{"num_key_value_heads": 1, "head_dim": 32, "positions": "rope", "rope_fraction": 1.0, "qk_norm": false, "attn_scale": 0.177, "init_std_qkv": 0.0325, "init_std_up": 0.0325, "max_grad_norm": 1.0, "schedule": "wsd", "decay_shape": "linear"}
MLP neurons of a small language model. Each row is named by its layer, matrix (down: output weights) and neuron, and shows model dimensions 48-111. Each number is 128 + 24 x the weight over its row's rms, rounded and kept within 0 to 255. A neuron's up and down rows have the sign that makes its largest values positive.
After each neuron's rows, "fires before" lists the tokens most often just after its 100 highest values on Wikipedia text that the model never trained on.

L4.down338 [158  94 137  92 133 129 129 136 178 102 123 114 112 151 157 150  96 163 168 126  90 166 139 108 105  84 122 123 100 114 103 130 101 125 105 102 119 144 123 105 151 135 196 148 140  70 125 121 141 131 121  93 132 150 116 111  70 157 108 159 141 143 108 121]
fires before: " ", "ed", "ing", "es"

L4.down85 [113 117 147 110 123 162 152  86  93 153 144 133 125 148 127 133 156 122 107 157 116 125 122 104 123  92 126 151 141 128 118  85 147 130 153 101  44 113 155 139 101 122 145 117 131 132 152 100  77 125 130 146 127 165 139 126 161 161 162 140 144 131 112 173]
fires before: " of", "s", "in", "y", "ic", "ies"

L6.down179 [ 76 114  92  81 140 132 108 110 161 164 145 116  80 133 131 125 111 126 131  97 123 142 156 152 124 124 139 136 160 107 139 131 131 125 120  84 156 128 119 126 145 101 163 100  88 130  97 120 119 144 135  98 119  86 111 148 125 138 133 153 128 127 116 120]
fires before: "ed", "es", "ing", "ers", "inning", "er"

L3.down241 [127 136 145 133 116 120 107 151 128 150 145 121 103 145 140 146 135 150 115 140 150 122 138 124 162 168 139 142 117 146 146 100 146 107 121 117 133  93 110  97 133 117 102 128 114 146 123 157 114 126 147 161  87 123 166 116 118 137 140 109 145 119 123 135]
fires before: "-"

L3.down475 [122 157 146 110 154 121 107 111 109 150 155 112 150 119 146 130  78 112 114 123 109 123  99 124 134 130 129 143 152 101 109 150 137 104 103 152 133 135 176 115 157 110 112 115 107  95 101 167 125 109 143 148 129  70 195 130 137  98  84 126  87  73 114 132]
fires before: "ment", "b", "mer", "ed", "ol", "p"

L3.down107 [127  93 170 114  85 134 167 127 151 110 145 105 118 137 142 118 122 147 132 140 128 156 109 122 129 135 104 127 157 110 159  43 126 139 105 166 109 146 117 132 129 155 125 169  69 119 114 103 124  69 142 123 101 115 143  98 113 177 114 113 124 128  88 122]
fires before: " of", "y", "ic", "s", "ies", "icip"

L4.down324 [169 109 108 108  98 145  92 109 115  84 163 107 123  73 123 178 114 139 110 114 142 107 142 129 123 128  93 132 119 142 133 154 160 117 120 160 136 155 129 161  91 161 157  75 147 121 123 154  95 141 116 124 131 148  98 128 152 133 143 107 139 119 107 117]
fires before: "ation", "ate", "ated", "ia", "ature", "al"

L4.down327 [107 151 154 121 130 135 150 123 134 160 126 106  85 156 110 130 116 117 107 128 149 104 138 142 127 149 131  91 109  95 130 112 139 164 116 151 137 123 160 129 110 126 138 138 151 146 140 122 167 121 132 139 173 142 108 109 122 133 123  87 164 186 123 119]
fires before: "|", "-", "A", "The", "==="

L3.down443 [118 128 150 150 120 134 103 187 161 194 130  99 131 126 124 128  98 137  73 153  96 123 123 136 129 144  92 162 107 149 150 154 129 120 109 135 115  89 125 109 153 126 176 110 151 134 114 155 120 134  94 124 138 148 138  95 171 134 155 124  74 129 165 144]
fires before: " ", "s", ",", "ic", "ice", "er"

L4.down134 [166 128 123 116 144 127 109 123 157 117 147  86 145 109 181 135 143 139 136 140 144 145 101 184 108 135 138 136  96  90 139 117 137 114 128 101 126 135 110 112 150 132 120 119 124 150 132 111 130 102 105 185  78 139  86  93  69 121 142 143 157 121 130 111]
fires before: "ate", " |", "t", "les", "ach", "ter"

L4.down182 [149 109  82 104 138 110 108  98 146 150 108 140 133 152 116 109 123 111 147 148 142 116 109 144 126  92 100 152 130  78 107 123 126 112 131 138 118 116 128 111 147 122 112 155 151 128  84 135 135 130 122 145  97 162 104  89 141 141  90 122 105 113 118  71]
fires before: " ", "et", " to", " in", "er", "ing"

L4.down257 [123  84 160 140  72 117  88 135 139 143 149 114 123 115  92 164 115 139 107 149 160 110 107  97 130 127 142 140 127 122 147 150 140 101  88 172 116 148 145 154 112 146 167 103 103 178 113 141 118 137  93 129 155 102 178 132 156 130 111 105 122 126 120 123]
fires before: "ic", "ia", "al", "ical", "ium", "i"

L3.down9 [116 120 143 130 119  96 117 144 110 137 130 103  88 109 125 114 138 103 126 109  99 148 142  63 171 142  90 103 173 152 163 165 174  75 125 142 106 110  89 120 137 148 136 131 124 123 104 124 141  90 143 104 112 149  99 142 175 119 128 166 114 125  97 118]
fires before: "==", "The", "===", "In", "A"

L3.down510 [110 143 133 105  84 101 132 121 129 173 165 139 132 118 145  64 120  99 115 172  99 176 152 159 145 138 119 123 134 174 160 159 141 103 154  84 148 145 156 143 112 133 119 105 133 112 151  88 125 100 147 152 103 139 177 130 133 104 103 125 124 131 106 185]
fires before: " |", "S", ",", "L"

L3.down181 [163  96 123 140 138 184 141 146  74 134 142 110 110 156 121  84 110 117 164 110 141 128 123 130 118 109 112 140 140 135 126 142 141  82 122 149 137 112 158 106 127 169 122 112  82 104  95 143 146  98 153 124 123 117 125 144 110 124 141 122 142 102 127 123]
fires before: "it", "ret", "ond", "and", "on", "ur"

L4.down100 [118 140 132  87 161 102  79 123 105 152 140 118  89 130 107 146 173 147 113 145 130 159 108 128 127 109  88  79 133 135 114 125 108 153 121 117 101  77  86 128 105 110 128 149 116 106 143 140 126 129 122 118 125 135 113 127 193 128 151  91 143 126 113 119]
fires before: ":", " |", " /", "–"

L4.down168 [119  95 147 101 108 161 126 145 153 156 155  95 113 150 139 172 109  99 175  98 106 147 102  80 159 139 150 137 113 136 149 120 117 142 121 136 103 118 120 142 124 144  65 127 134 101 121 121  82 154 180 117 164 110 132 170  89 124 124 128 138 142  72 138]
fires before: "ial", "if", "ified", "ific"

L4.down480 [164 145 165 125  99 137 112 160 155 124 132 158  98 119 136 146 160  85 117 166  83  97 101 128 117 154 120 113 124 137 106 134  74  84 111 136 117 109 127 108 114  99 129 129 120 143 103 122 140  91 121 155 143  89 113 153 125 163 140  77 115 112 106 134]
fires before: "-", " The", "|", "The"

L6.down312 [171 152 126 112 118 114 127 162 145 155 139 118 182 128 119 124 116  84 125 157 143 129 128 118 150  96 108 139 107  90 122  95 114 155 104 168 102 170 127 151  81 119 160 106 145 151  91 105 124 121  94 151 149  86 123 184 124 144 125 106 119 128 125 139]
fires before: "The", "In", "A", "M", "==", "B"

L4.down328 [110 134 168  90 168 167 138 161 133 139 119 152 138 100 152 135 131 122 110 142 137 156 120  99 157 155 128  93 147 143  97  92 156 148 136 141 156 127 111 149 154 125 123 148 127 111 101 127 100 120 104 108 102  84 118 171  82 118 148 154 144 121 183  75]
fires before: " |", " |\n", ",", " of", " had", " were"

L3.down199 [132  96 132 129 111 181 129  81 127 114 162 112 161  85 120 122 149 123 158 154 120 111 150 147 149 106 167 135 101 118 161 134 118 120 113 165 141 100 120  88 132 131 129 130 176 110 123 107  80 117 122 163 126 113  98 138 116 130 107 146 157 132 128 127]
fires before: " |", " |\n", "°N", "°", ",", "%"

L6.down365 [107 118 161 128 153  90 139 143 144 123 138  68 105 124 125 127 140 109 126 133 146 125 120 163 168 118 124 106 150 152 149 142 164 119 144 148  80 125 148 141 130 119 131 150 139 117 133 126 149 132 145 127 152 156 125 162 131 139 177 117 156 138  81 121]
fires before: "==", "The", "===", "|"

L4.down484 [ 96 134 103 129 109 126 143 137 148 126  99 161  76 133 133 130  79  75 133 143 152 133 125 117 142 136  92 102 121 154 151 144 144 142 122 101 108  89 125 115  81 112 113 193  95 110  79 106 124  80  93 153 143 128 165 169 146 119 127 141 124 153 159  94]
fires before: " |", "–", ":", ","

L3.down318 [102 105 139 132 146 146 119 141  92 124 125 155 147 156 143 151 111 157 161 141 129 128 119  99 130 105 131 131 111 119 154  96 142 113 143 112 122 129 107 108 157 153 105 165 108 143  88 142 147 109 148 121 133 125 108 143 133 158 137 114 141 109 136 136]
fires before: ".", "E", ",", "ered", "W", "er"

L3.down333 [124 100  94 140 113 131 153 115 175 132 173  96 161 104 132 165 141 132 145 176 111 138 145 152 129 109 123 144 110 168 109 149 138 104 140 131 118 132 153  96 144  90  99 145 119 104 183 106 175 146 148 142 129 174 119 175 107 104 142 142 141 136 103 104]
fires before: " |", " |\n"

L3.down254 [165 138 186 101 136 116  90 109 105 167 122 143  98 107 181 134 118 124 130 126 172 143 136 128 132  78  97 100 144 116  84 110 185 140 132 129 138 143 126 162 135 125  82 142 155 117 104 124 141 152 142 131  84  91 109 109 111 107 154  90 124 132 115 110]
fires before: " |", ";", "th", ",", "–", " |\n"

L6.down239 [106 119 137 135 152 125 124 143 131 137 153 114 141 155 131 145 127 135 130 148 137 117  84 161 185 164  97 115 120 133 156 162 135 117 101 141 146 131 106 134  96 111 134 120 115 135 144 151 110 116 153 153 105 145 127  93 154 141 140 107 116  71 120  91]
fires before: " ", " T"

L4.down150 [112 139 126 144 112 108 128 124 113  96 115  52  84 139  82 140 134 128 111 116 142 102 102 123 136 146 139 143 116 105  96 161 128 133 120 134 110 136 108 113 150 132 144 150 131 141 109  93  97  89 118 132 151 161 139 170 132 155 139 132 170 154 120  94]
fires before: " of", " ", "ional", " his", " T"

L4.down402 [132 167 141 127 136 132 115 124 116 104 111  91 136  74 140  92 138 116 110 158 140 109 164  77 111 117 136 116  96 123 151 125 135 130 125  96 138 150 138 140 151 129 161 124 134 107  66 130 144 127 127 148 126 143 115 105  92 114  96 186 118  63 140 107]
fires before: ",", " and", ".", " of", " were", ".\n\n"

L3.down135 [141 158 151 135 146 142 138 146 146 142 124 148 148  81 125 117 154 101 105 151 112 171  99 107 119 112 117 116 136 107 123 144 130 126 102 116 163 128 105 140 110  53 132 161 136 135 160 108 146 139 159 147  65 119 121 157 110 127 126 122 138 134 125 127]
fires before: " |", ".", "th"

L4.down227 [145 111 131 140 136 138 171 110 130 162 131  95 123  79 111 113 146 153 174 121 120  90 134 171 147  95 141 127 118 144 144 147 144 117 156 153 116 141 143 144 122 147 167 108 108 124 121 134 160 105 117 143 155 134 113  80 131 152 144  87 123 165 168  81]
fires before: " ", " –", " |", ",", "."

L4.down184 [137 137  84 117 150 156 122 138 151 132 131 115  82 173 110  83 129  98 193  96  75 128 136  96 130 161 108 132 117 156 120  92 170 125 120 109  86 139 148 131 116 137 115 116 159 134 112 144 143 132 125 122 127  98 120 134  81 150 144  97 123 138 126 116]
fires before: "ess", "im", "ed", "ime", "act", "iv"

L3.down148 [118  92 156 149 107 140  94 107  94 105 139 117 146 171 119 112 147 132 155 171 136 109 139 140 107 132 134 135 126 139 104 100 113 103 119 142 115 143  94 166 130 103 147 120 102 113 108 133 109 116 103 110 135 139 103 134 141 149 132 155  89 107 120 141]
fires before: "s", "ro", "ed", "y", "ing"

L3.down144 [113 120 151 134 165 154 100 115 148  93 126 122 129 172 138 116 102  79 120 122 126 111 111 143 187 130 137 112  87 183 153 104 126 103 106 156 130  89 101  69 127 102 129 135 149 115 130 154 138 143 133 114 141 151 157 159 130 139 169 114 114 125  99  88]
fires before: "-", "|", " ", "\""

L3.down498 [157 106 142 100 142  71 166 186 132 169 141 132 147 153 136 157 134 131 121 114 172  93 165 133 149 102 106 108 140 160 158 122 147 118 154 116 159 100 137 155 145 133 104 125 132 109  97 116 150 132 139 119 122 117 152 114 102 113 120 118 140 140 123 140]
fires before: "ated", "ation", "e", " |\n", " from", " had"

L3.down289 [167 143 176 138 121 137 114 100  92 159 161 113  96 139 130 113 138 103 166 149 161 117 127 126 122 170 130  96 130 114 103 118  98 147 130 146  74 166 133 132 153 114 163 111 114 147 111  89 113  88 128 122 132 124  81 146  84 141 136 128 146 171 110 114]
fires before: "-", "The", "A", "S", "In"

L3.down370 [ 94 137 138 136 127 117 127 115 121 176 133 149  48 153 147 132 132 111 171 106 111 110 101 132 133 135 148 104 163 139 127  97 136 159 142  78 111 110  73 139 126 152 118  97 127 148 130 145 102 153 107 159  90 130 140 152 105 134 127 122 138 141 115  94]
fires before: "–", " |", ":", ","

L4.down52 [105 137 108 130 103 125 114 166  88 135 163 142 144 125 164 130 147 103 148 200 140 152  86 107 178 113 157 132 132 100 137 117 173 178 147 154 124 126 158 112 189 102 108 119  79 134 158 157 114 135  81 151 103 134 152 108 113 119 162 123 130 103 134 157]
fires before: "-", "ast", "ach", "op"

L4.down358 [168 105 100 128 126 158 129  86 129  98  95  49 153  96 128 149 124 122 150 124 119 114 140 148 163  90 142 158 126  99 140 114 160 157 122 162  92 123 101 114 134 135 117 111 130  71 130 162 147  97 173 125 127 122 165 147 131 160 146  95 138 107 109 120]
fires before: "ed", "ated", "ment", "ation", "lished", "lish"

L4.down33 [133 139 102 130 135 116  85 144 137 156 120  96 161 155  88 116  88 129 112 129 127  86 102 155 125 137 157 155  91 131 124 105 118 142 126 141  75  98 134 127 146 100 136  91 105 147  95 114 149  69  84  94 101 110 110 148 103 179  83 167 170 127  93  98]
fires before: " ", " |"

L4.down176 [103 123 190 116 124 105 132 150 121 118 124 114 101 103 136  78 137 120 114 111  79 121 132  92 116 158 152 127  77 133 127 144  83 171 170 126 134 138 154 143 122 130 132 126 119 119 136 110 147 127  93 132 136 135 159 127 156 129 175 156 147 147 121 122]
fires before: "===", "==", " |", "art", "="

L3.down175 [155 116 115 113 137 100 158 158 150 113 116 154  96 121 125 180 143 123 122 148 107 145 120 153 149 126 154 106 118 176 101 155 126 126 128 166 138 130  90 128 150 137 161 139 123 119 105 156 112 155 160 139 102 146 113 115 129 108 103 137 158 101 100  81]
fires before: "it", " |\n", "ular", "ated", "est", "ation"

L4.down364 [119 166 131 127 131 133 104 121 138 133 151 112 120 154 142 115 112  97 113 141 124  95  88 170 123 144 100 100 120 132 103 138 126 105 124 103 101 161 131 130 111 103 135 143 167 125 123 185 128 130 139 157 181 107 141 137 139 138 128 126 123 117 121 127]
fires before: " |", " |\n", " is", " and", " was"

L6.down392 [ 94 136 179 123 131 141 163 128 127 131 131 133 105 122 146 129 125  86 132  94 167 104 126 130 125 131 102 105 142 123 128 122 127  76 107 121  88 125 120 157 104 110 134 124 129 153 140 164 145 156 133 111 111  98 113 139  97 107 160 132 118  87 107 166]
fires before: " The", " It", " In", " A"

L3.down430 [145 120 142 124  84 147 143  83 111 157 155 124 133 118 119 125 132 103 124 160 131 121 154 131 110 117 160 132 152 109 151 131 109 156 167 125 145 125 149 143 124 137  83 153 100 115 149 128 102 122 136 130 146 131  84  80 128 142 101 115 143 118 120 146]
fires before: " |", "%", ")", " |\n", ","

L4.down408 [117 110 123  88 134 124 149 133 157 144 147 130 147 138 126 154 150 121 118 119 158 119 133 126 135  78  98 149 120 134 105 158 118 129 121 151 122  91  53 122  99 139 127 107 127 139 159 110 116 111 118  63 133 155 127 137 115 107  86 126 142 119 149  98]
fires before: " ", " N", " App", " P", " Go"

L3.down118 [147 158 145 106 157 137  95  85 128 160  98 133 127 134 127 137 152 168  92 133 149 117 136  96 130 129 119 177 129 119 152 117 117 133 131 162 161 127 156 143 113 126 138 124  98 130 128 118 124 106 188 137 134 152 134 143 142 133 118 163 176  78 129 130]
fires before: "p", "ered", "ome", "om", "er"

L3.down416 [160 142 150 134 116 151 126 182 145 138 145 100 151 121 105 133 117  87 137 154 148 110 124  84  98 112 144 126 116 125 132 122 132 113 116 123  90 133 138  82 164 107 163 158 120 129 131 120 141  94 115 158 141 103 158 117 163  88 120 142 116 121 145 137]
fires before: " |", " (", "=", "C", ":"

L4.down423 [128 144 125 110 113  96  96 117 170 138 133 110 131 120 145 131 128 152 101 114 129 125  78 111 134 149 127 138 143  94 139 125 114 132 103 117 171 102 141 150 105 115 114 117 119 107 131 155 112  96 137 129  98 136 133 113 144  93 144 176  88 139 104 164]
fires before: "ed", "ered", "ic", "es", "er", "ome"

L4.down261 [143 154  92 176 129 160 121 118  96 159 127 110 102 122  97 131 160  90 134 170  94 172 148 128 135 143 111 132 138  98  86 111 137 148 112 178 123 132 141 117 127  77 155 122 134 173 133 108 187 159 106 123 146 130 112 137 147 135 158  98 145 130 121 124]
fires before: " ", " for", " of"

L6.down466 [102 107 144 128 118 184 100 109 125 136 154  87 153 110 150 136 137 124 147 140 173 100 117 131 147 146 131 122 115 121 127 105 138 118 136 126 151 143 102  94  87 137 174 137 144 130 119 146  81 151 149 115  98 139 124 137 127 119 142 128 124 138 125  89]
fires before: "The", "B", "S", "A", "In"

L6.down28 [163 128 145 125 119 134 145  94 114 145 152 173 124  92 129 120 109 129  89 139 171 120 125 185 112  91 137 127 124 149 124 129 106  95 139 122 132 106 103 146 118 149 162 142 123 142 132 102 118 149 165 144 169  81 114 143  96 114 109  92 129 149 183 134]
fires before: " ", " Go", ":", " App", " —", " Re"

L6.down51 [137 122 114  91 146 188 110 115 128 101 143 157 143 124  86 112 112  67 119 138 116 145 126  65 160  83 105 137  98 121 192 112 121 151  99 147 107 142 165 140 113 127 126 120 143 139 129 104 150 110 109 121 133 159 114 154 115 171  62 139 163 138 120 161]
fires before: ",", ".", ".\n\n", " to", " as"

L3.down114 [101 144 117 104 121 123  57  94 117 146 126 146 123 141 150 146 132  88  92 177 141 108  87 121 133 110 167 122 124 136 115 114 132 125 137 110 113  78 104 110  97  72 118 146  96 117 169  97 116 113 144 174 132 164 133 105 118 129 164  94 137 151  96 130]
fires before: "-", "|", "\""

L3.down330 [112 153 135 113 165 102 113 129 136  98 143 127 165 137  92 126 148 141 158 100 135 114  11 119 163 134 146 144 133 186 108  72 118 109 128 136 128  88 111 129 117 131 157  53 141 114 100 162 106 153  95 137 138 106 117 110 110 144 175 155 145 101 102 135]
fires before: "|", "ounced", "-"

L3.down188 [ 92 139 145 129 125 166 145 167 119 120 127 102  93 104 136 106 158 107 113 109 120 125 109 149 136 155 170 106 134 113 146 144 150  82 162 168  84 106 154 154  94 148  81 122 121 117 143 112 123  83 108 145 152 135 121 144 119 154 158 114 141 138 117 136]
fires before: "===", "==", "=", "|", "-"

L4.down323 [126 149 109 175 126 101 152 124 115 171 154 102 109 118 103 106 117 175 165 102 146 154 134 154 149 157  95  97 138 118 128 125  62 153 127 147 158 102 145 129 103 111 119 192 115 102 112 131 110 124 148 100  62 117 126 126 124 143 148 122 142 165 155  79]
fires before: " a", "-", " an", "A", "S", "In"

L3.down264 [143 128 157 119 130 154 122 114 137 159 158 102 180 111  78  82 129 130 170 104 113 117 147 153 149 187 136 109 117 113  79 142 139 109 107 155 141 137 136 108 121 107 133 105 176 175 166  98  46 127 150 170 109 170 106  70 132 102 123 113 112 115 105 138]
fires before: "=", "M", "S", "G", "The", "C"

L3.down61 [112 110 113 138  98 111 166  96 124 136 137 118 100  82 146 127 120  90 134 140 130 140 152  93 140 131 106 150 147 126 142 131 159 131 164 126  97 107 182 164  99 141 126 152 123 152  95 133 126 152 119 164 112 153 136  67 104 155 124 139 132 166 134 127]
fires before: " as", "ed", " of", "ide", "ides"

L3.down125 [114 140 129  93 115 118 140 182 125 155 120 140 103 102 133 133 104 119 129 120 105 133  96  73 143 128 151  99 100 110 144 142 107 132 131 139 168 118 120 190 109 108 122 177 159 128 136 126 151 116 160  85 144 152 136 156 142 130 133 138 109 172 124 188]
fires before: "==", "In", "A"

L3.down42 [123 147  99 119 103 129 111  88 161 144 111 158 149 159 134 111 143 134 112 120 119 124  79 158 124 135 128 154 135 116 113 141 112 137 142 127 134 110 132 149 156 108 122 110  84 134  84 144 140 156 130 127 142 199 148 104 101 122 109 122 165 137 125  97]
fires before: " not", " be", "or", "es", "ors", "ing"

L4.down336 [ 96 186 107 108 152 108 135 135 100 159 110 154 142 119 120 167 117 185 112 107  72 146 155 115 152 181 134 160 132 151 177 154 116 132 119 136 121 103 154 132 162 162 134 151 152 142 124 132 153  90 121 118 117 120  91 150 159 137  92  83 164 139 134 117]
fires before: "|---|\n", "|\n", "|---|---", " –", " |"

L3.down223 [150 138 109 128 124 101 152 141 132 130 117 197 128 133 184 153 152 136 145 164 165 161  78 156 143 148 107 104 155 117  91 135 124 134 114 117 132 106 147 118 186 125 134 145  97 161  97 126 148 117 131 107  91 113 147 122 151 142  87 135 116 112 108 123]
fires before: " |", "er", "ered", "ire", " |\n", "led"

L3.down163 [120  83 146 145  85 139 118 121 135 115 136 142 152 129 144 109 148 133 126 108 139 180  87 140 136 133 104 111 140 110 108 132 131 129 105 159 165 148 120  90 100  93 111 104 142 159 161 130 135 130 164 176  93 132 122 120 154 147 133 174 124 121 125  91]
fires before: "ut", "ution", "ute", " ", "  ", "ed"

L6.down130 [124 121 113 127 144  96 152 128 163 163 156  72 127 140 132 127 105 126 145 142 105 147 149 132 177 165 171 152 106 107 158 187 115 119 136 149 136 114 105  97 144 144 158 171  87 112 145 121 127 139 102 145 118  95 130 130  67 155 147 103 137 109 118 110]
fires before: " "

L4.down319 [ 93 140  96 127 129 142 155 136 148 106 185 101 123 112 107 123 143 106 100 135 110 146 122 104 169 138 115 106 105 161  96 125 126 122 115 152 119 136  83 149 149 122 154 125 127 124  75 116 161 169 108 167 103 173 126 122 148 169 155 104  94 130 185 166]
fires before: "t", "ri", "r", "in", "g", "en"

L4.down129 [125 101 148 134 180 148 105 139 127 124 106 104 143 111 153 113  70 118 186  93 140 145  49 104 153 120 146 121 110 153  82 124 116 120 115 118 155 122  93  92 129 155 153  97 160 121 104 134 100 148 106 131 163 126 168 134 124 133 152 133 119 100 121 134]
fires before: "|", "|---|---|---|---"

L4.down119 [133 143 160  93 143  94 114 160 149 151 147 173 132  93 151 122 146 108 112 142 129 158 116 121 150 176 115 113 170 133 138 119 132  98 149  91 135 121 141  84 125 164 140 116 115 119 160 144 137 146 107 107 135 138 127 113 102 146 137  97 129 163 131 103]
fires before: ":", " |", ","

L4.down139 [114 138 124 104 120 143  82 133 125  94 122 123 146  92 107 122 131 137 128 113 123 115 149 152 113  85 133 130 135 122 140 143  94 157 100 136 100 104 168 123 120 142 132 178  69 133 137 128 139 159 136  91 116  85 123 112 112 147  95 177 142 138 131 122]
fires before: " |", "ed", "ach", "al"

L4.down495 [135 133 140 125 113 121 108 101  77 119 123  71 141  89 114 130  96 158 118 125  97 159 184 102 118 139 115 135 158 115 151 117 102 171 110 123 125 162 138 137 126 126 134 137 133 102 134 133 117  99 118  78 134 129 168 116 158  84 146 121 176 102 153 152]
fires before: "id", "earch", "re", "qu", "adem", "erv"

L4.down346 [184 144  91 128 107 131 179 128 134 116 124 130 138 150  67 137 111 161 109 109 107 149 110 118  86 147 169 135 132 109 122 138 197 144 135 120 107 152 120 141  97 133 107 157 131 136 147  76 132 166 135 103 106 140 138 137 118 122 154 140 160  86  82  96]
fires before: "pl", "ist", "id", "press", "c", "earch"

L4.down320 [155 125 155  94 119 128  98 118 110 188 125 112 188 134 100 178 132 118 156 112 133 132 145 143  94 106 117 138 120 153 154 157 109 133  88 109 157 118  72 106 111 152 138  95 142 108 143 125 141 165 130 133 141 122 120 138  91 143 114 140 141 116 155 141]
fires before: " ", " T"

L4.down507 [136 131 156  99  78 162 160 129 144 115 163 105 172 143 147  59 158 101 154 126  97 159 122 106 140 125 128 107 182 124  89 130 107 113 133 168 143 123 147 177 137 107  88 117 113  95  85 118 103 129  98 127 107 161 132 124 126  91 143 124 117 134  96  95]
fires before: " of", "y", "icip", "ic", "s", "ies"

L4.down258 [155 149 132 115 127 136 151 142 120 120 126 169 127 160 119 132 159 167 109 144  93 171  82 104 104 125 138 137 141 111 153 119 114 117 144 103 128 130  68 139 106 148 148  97  86 149 148 123 167 117 100  93 145 104 104 131  89 104 172 175  99 109 127 197]
fires before: "pl", "ist", "per", "c", "press"

L3.down299 [ 99 142 113  79 147 116  96  91  98 126 135 109 134 106 110 144 179 100 108 129 142 113 119 144 105 120 131 116 121  89 170 127 136 112 107 117 136  90 121 130 124 127 105 161 122 172 107 101 102 152 128  99 157 166 109 114 134 137  82 132 120 107 130 118]
fires before: " |", " |\n", " to"

L3.down111 [123 161 115 122 135  97 128 143 137 153 143 124 118 156 181 133 181 127 126 131 163 144 127 157 183 158 141 110  87 141 149 137 178 129 140 111  84  93 152 105 149  99 153 100  83  57 138 114 134 125 138 130 120 185 154 137 155 145 106  90 149 143 109 139]
fires before: "-", "|", "old", "C", "iz"

L4.down172 [124 146 114  98 132 110 113 164 160 121 146  68 118 170 113 139 106 153 125 141 162 131 108 140 117  93 143 123 168  95 157 130 125 143 122 131 105 188  97 122 152 147 115 128 145 123 110 145 101 136 121  94 159 126 114 157  95 107 125 128  80  92 130 162]
fires before: "pl", "per", "ist", "it", "ecut", "press"

L3.down226 [150 171 103 131  91 123  90 109 167 132 146 148 142 176 139 118 136  88 111 116 153 125 114 145 100 113 123 154 108 112 114 101 101 141 135 110 102 169  89  80 128 101 151 107 123 112 116 122  82 109 113 156 141 118 131 195 141 133 114 105 120 119 148 161]
fires before: " |", " |\n", " ="

L6.down21 [ 97 104 136 136 148  99 123 166 177 150 161  90 144 119  84 125 149 149 153  91  84 116 106 106 156 156 216 126 109 124 106 124 102 128  86 150 133 147  79 108 140 111  89 103 148 131 117 107 112  96 103 136 109 153 158 125 107 128 131 159 122 130 117 122]
fires before: " ", ","

L3.down471 [123 118 125 134 146 150  96 157  94 121 137  81 131 105  90 108 119  58 133 104 120  67 129 127 136 165 123 140 139 118 135 110 137 113 174 189 122 136 164 135 124 132 107 149 132 123 124 148 167 123 166 153 138 102 129 151 132 157 162  83  77 152 109 153]
fires before: "==", "===", "In", "=", "A", "O"